{"num_hidden_layers": 13, "hidden_size": 384, "num_attention_heads": 6, "num_key_value_heads": 6, "head_dim": 64, "intermediate_size": 1536, "vocab_size": 3827, "hidden_act": "gelu", "norm": "layernorm", "norm_place": "pre", "norm_eps": 1e-05, "positions": "rope", "rope_theta": 10000.0, "rope_fraction": 0.25, "qk_norm": false, "attn_scale": 0.125, "bias": "all", "tie_word_embeddings": false, "parallel_block": true, "init": "uniform", "init_std_qkv": 0.0236, "init_std_o": 0.0, "init_std_up": 0.0236, "init_std_down": 0.0, "optimizer": "muon", "learning_rate": 0.0068, "beta1": 0.95, "weight_decay": 0.022, "lr_head": 0.00677, "max_grad_norm": 1.0, "warmup_steps": 200, "schedule": "wsd", "decay_fraction": 0.937, "decay_shape": "linear", "final_lr_fraction": 0.0, "batch_tokens": [65536, 131072], "max_seq_len": 768, "doc_mask": true, "train_tokens": 1075000000, "max_steps": 11245, "dataset": "wikipedia_en"}
MLP neurons of a small language model. Each row is named by its layer, matrix (up: input weights) and neuron, and shows model dimensions 128-255. Each number is 128 + 32 x the weight over its row's rms, rounded and kept within 0 to 255. Numbers have three digits each.
A block is one neuron, or neurons of one layer that tend to fire together. Before each block is what it responds to, as a language model described it from the Wikipedia text at the highest values.

Responds to: Single-letter word-initial pieces G or B (sometimes g/b) that start split-up names and words, such as G·hana, G·oodbye, B·ogdan, B·ollywood.
L9.up16:128088116084109119135143123157142048101076115136081165124133146167142163120160114142114125145109127113158106079167114118118164080142095156150105076164113136133132141154114107152138204131156146140145137109145128058120096134133173139159133152123121092144144114149141097115127097094125073108078087121185151079102161129103199081239069149139129071112131115152169136118162138028177096147070
L9.up101:108107115173123194061112129198110119151165102109132138152131089144147152114099122150104115116144096095213090141105184074184144130136128119118080146127166084091161178141151130118123155122166200122086084084153189154127106165171170113141136136196160104111120158108066121136149069122136171092130096123095154204057148133158131077126089175151101135177116150143126143113135129160101119087171

Responds to: Lone space tokens, mostly in empty wiki-table cells after a pipe, or before a predictable next word (harmful ultraviolet, pack ice); sometimes mid-word fragments (gamb-a, S-uz-uki).
L9.up82:077143114124072106143097054169068111147143102115093114092096128136136119126106141162094117101141161110089139169140135164127145153187122113104101133145093097115121201093080167107140134098147112125145094113151071183109108112100152121160098149080150086147108101126104188147161092098166205149152118132086130165131123126091170132116107119202139180158154118140150070203149091095129120091147
L9.up238:149063113107144168133134117140114170088121161094130134145104032153153151161150110160132153099129142108130153121158167102098139131082144157095168145081153142131119088147110192114129144127212096111066128100131143164047158066162123143178068121176109101150160110092145156121171168138165162106125150104095177123113127180119120184110124074161126130132096179168136099109157069081126144139167

Responds to: Fires on word-opening fragments ch or st (any case) split off from the word's remainder, e.g. ch|oose, ch|allenge, St|orm, Ch|airman, St. Agnes.
L9.up652:109125173108101123106081140185124059112138087122097206107147111136152184111119101160126087173184066099143114085119102065125175176090124117158166109054143089097195138115098130184116159089171150163095094185081129138226090092191117101115187092163127118123112105156131168116093129120087143092166121089096098138080112120108125099064151110116135199114136147154123032138118092171158119090102
L9.up851:092137134145088153122126132099075125072112083151142132088116062126165084115148122149117118164168127097119172133174122155100080144115101140109178125130107051092154121175135177136132140164162120186125084162087147189041132146132106122135092158148167134166149219155119080082145097175128163128104146171119128175095100140159092068150136098098127122108106086122153130129145118184168116134157

Responds to: A lone "G" or "g" split off as the first piece of a word, such as G|érard, G|BR, g|rew, g|unmen, in names and ordinary words alike.
L8.up59:136138180147124067140116150116093098128102099102107140164084155137093096096112141155119158100134058117118182142142099150106180113121143130142139161190158145102127112137113108212113151133120126089107196147199109150098121115162163147125134133084164138203070148142173134134115157133150098105121142157139134090078082167098155081158097097142156182041148144128142148163119129071129121135104
L8.up377:119144117143129120107139100110136198149126124132123066160142170134128062092067134062151108129130067132150194152107122145148148166116133138095158105171121108137150127110107176132142185166150077134154215137157165126168155079089170149134155072158125124116104109099094117115097138094132154218145101117132136117165169222118156108183138166079131104109170084131097154082155117095147169123090
L8.up777:134133126113102106168086123152134131148172171084120090205093154102145139134142135146136160142102115133126169083140197149094090135148152156161103163187136110076116134102072106136149137125148095101154165178144108147135118158155155160132134106171054091160135152038134158083108093116170135189154123170136089137076123153152096156172152129109073166162129099119136127131158145070144163155089
L8.up1032:118148169083117137159127117121119161088128149103097142148125188154087140159164116068117140147093144134153184139115177130123103102112209105101125121150130163151128169138159106130180151165145149134136135153155147118161139092127152123118172074093067140159112092120059122115107103064159087177192135150147095167153164156080116154186107076170088092136154049125164158143159148088119169135092
L8.up1268:104089085136158087130180105143096145186094101137106158079120164170135194145054113095124107127074122152158134078174157092074160119140172125104137150157129161125141112163151111084150116144117187150085081151133113117159088094144150154120150098075174118181111060146132131067158130055122109098104149118083112153136122129143137060149070081123117087123110126156131117114119076087119102117133
L8.up1414:155123099105116134182129150194083107163162126104115122112057077138091176106119145108131155122193173129175142097178091095125190117125125118071145133122095143171122147104068142169088164170150132135141138146177120109162112136168119148113110091091131156131076073111091140145100144152162166189072096178114062161136135151106159106127077111165143157077038160153133137064073122164120135133130
L8.up1453:141115093121127116043149063136122084112142125156125140144152054094123166138118101085113162119122160094122137107111046128182139115092185203102125130157117169128129157177193120089143137109127079115167137034085177117099102104084085176192178063135151109118141152094118149149128127177159086112134101086113073157102149139148110127167107131080120060156047145121118149104114168136178155162151
L8.up1470:107094135139206093158067161154097144141130137083098134130141095179142079153161157071170105102144173100137163108098125059052153190143112186146135180154191118064137108091201105098096137179130121118110173127123083146073168133102104161138097116125121098156036154104105113100164129097172167114170105136165130170075048126089140163138116028131115088138155161081131123135128078137207076163091

Responds to: Fires on the space before a word that begins with a vowel (urns, ultimatum, ignorant, error, ethical), and on blank cells between pipes in wiki tables.
L7.up558:113093108149129125119139127073112154103081133180149094038132144134103139158106182152110130191087107149109175132114044132135165079160134126132125170072112111131101132189168144147188085079173113135133115145141096131161057098119153125203135101094106142077166091114102112102110106085165136135131146146155076128122138165119213112086156095153145114074115180142139128179083110042113155077134
L7.up798:123051129137085109147145139121119101127085081135136153114122168088161181163164152165146153178185102183188171076097070182096173111186079091135184108101171089179042077114113138163140130142113096150131075165099125143143107152154090133121186134122144125161166137134084097071159153222114131124176134092122071167101095107176111100122084110104090186105109160157151139124151114075117122131129
L7.up837:125140103070107149127139145113122093158120140162110105102150134099151123106154172119090130097069121217171092066138172125196100129167160187108147112172070114168072116185136159112094122162134131105129099104083143148122128111144142077136098175180140146128104131105117147129078078108071126133108052104063103137094150115028151122130080109139131149035095136122122121143111141139163119157124
L7.up1038:159108143134134095111200167094126097137121080209140095078110128106164126140094166133127093079097126125186135088182199129151118160145134134069124163117146147120137182113144136138146171158080131137109129139145136155136152123133142134117084144098087156099133127132143131109163042151074124096125136124164091079130114122149111110100190171102122099056091122187113164104072136133151118141146

Responds to: Standalone space tokens, mostly blank cells between pipes in wiki tables (| |), also bare spaces before adjectives or adverbs like ethical, essentially.
L8.up90:097129116139154035183112060123083151101183152145191133104117073103152146146171126108122105094114112111128081135105136106146183135125126149058212104074111077099085191110154192045189058114151183179124076127109159165140114105153103122107125117128168123187125137112156111123146124098095117118107132158158123144132148102107194059135149151134107083110086163050145123151093140112177121098121
L8.up823:147092138154111083160100145094118070142093102137099158123140101168120109157099083116133061132086165100105183086153141142117140160181128152105080140134063126157120132119129086155212147161125134087139076163127098195143127153133091144180123080090111133119125160084183102153206122141091103118087124127142111186146162149093117095144109112146099117190141154158160069147076157150072088135124
L8.up854:153184134160130128180106123126120123142117134120177084098113102066160109118149122111114131136037130152046089129112098074092078136112143137123184166134122088104106211112167115094087129168171136082116137166136151156123129145125124192116118168128135106113076098101131101159136131148124106121153154144193143128140129144120098116125109109154136163119090157170154159136118112147168073105140
L8.up1207:154085124171160086070143156100151163143124162194116093161195133152127111152149127166146105198171090144114090059117135126147103129182160099125098135139070148145076133141132128122201133116097106125162134128133060196144132124101106108138154122130175118184146205108109161125153139121128171129123135142165106158095130116146129101133150119129046069131144167204164080171132155114120175103163
L8.up1433:137092127150156107170167116142134148110118135106174097088156126120094187171078148076173102134137090177112100076156191116106062106191170122161141141101129165105103148133147063145135144093151220137106119081053130185140119123138140142186149137135171135151166140152201119170174104147101052091133111115132104183097145122103114114074160083143100136085134125107115125157133077129072074089065
L8.up1449:124069113116121077137061109166161046137105138085123126116167122138102161159097113141167116126031112110171189108149165144061079134137119161098215081121159108080142140091123152171139161142068092144146097140139135158179098133135157140146113108101131159091172145090148100131143148141179132113114102131139086083164160128080086160127148134136086059157159160133123100110167115176109105139090
L8.up1468:098160134124149150136156132166125109150147175171120118130143082031140100176085157116106072076158101138154108127145148165178149064130177066139127094124165163121157149149136172128117135125141106146133121163156081135134130098213110119133075121074119106127097117100094161130128064156108121126116150092116123069075107165096117164125098102140104094146132064130153102084141140153096159151175
L8.up1511:140069104117109093171089156142137141140112174063139143114118124115150088217130158137160106152122074121132154072095110114142116080117128164137147097146106088110137141134147158071129106114118146134087112135077137155128112116126079136169070119109188139184137150120126142143158122174128177220129181117144145144108106144122141077146135037167089173118090140133121105153153093145119125177136

Responds to: First subword piece of a longer word, often a word's opening letters, e.g. Ch (Chris, Chakras), re (reach, rejoin), b (badly, burning), qu (earthquakes).
L7.up175:119147162090108131138157071160117132085037101094125154069132164121146074163129160101153161131107119124107090190166094148134123110147143146087111110133206166138130139121143123174121149138095143129088164147146114150175133110084128199133114137147185190127108115119131143133090136143093123096156198185157159144097078159151127123132112060086158081113134098136146122151163179105117169191116
L7.up221:107134151119087073114084117144069123078131175118126159050105092131122129131127073137138097132103135101165105053141124100079134119126184180194093164112161074139102159200104153107081131111137111157126139109154156184155123134139196179122210176053120169170132148115079086126155119143113168161088124179163155148128154118117065121122117111177115109073165128147109076058130127054110116109157
L7.up341:059105136137151108197119079140135123087124132137121168181168166118154135110160110096136070113114142130094136160158075110141103121205158182123128132095198154126105150141176137096156135134055119130094145192141144175107069068177187112132150080133114142194104105151138142114044122116135062127142113148123101144078119139168114185075128091137136156067114080101118139164126136040167131133092
L7.up1462:129134094167112007137191106119128146172056135159049104119107128145116096117115136157167095145105083138177182123140103126105158122106152126134144119193114187112142138110178067159148161146160152162109140101155183162124131138110102074101068176131172151138109147131140127048178099084125114095146123157115074184134084173201160102131133124154094112117149108134156154116107157146151125201172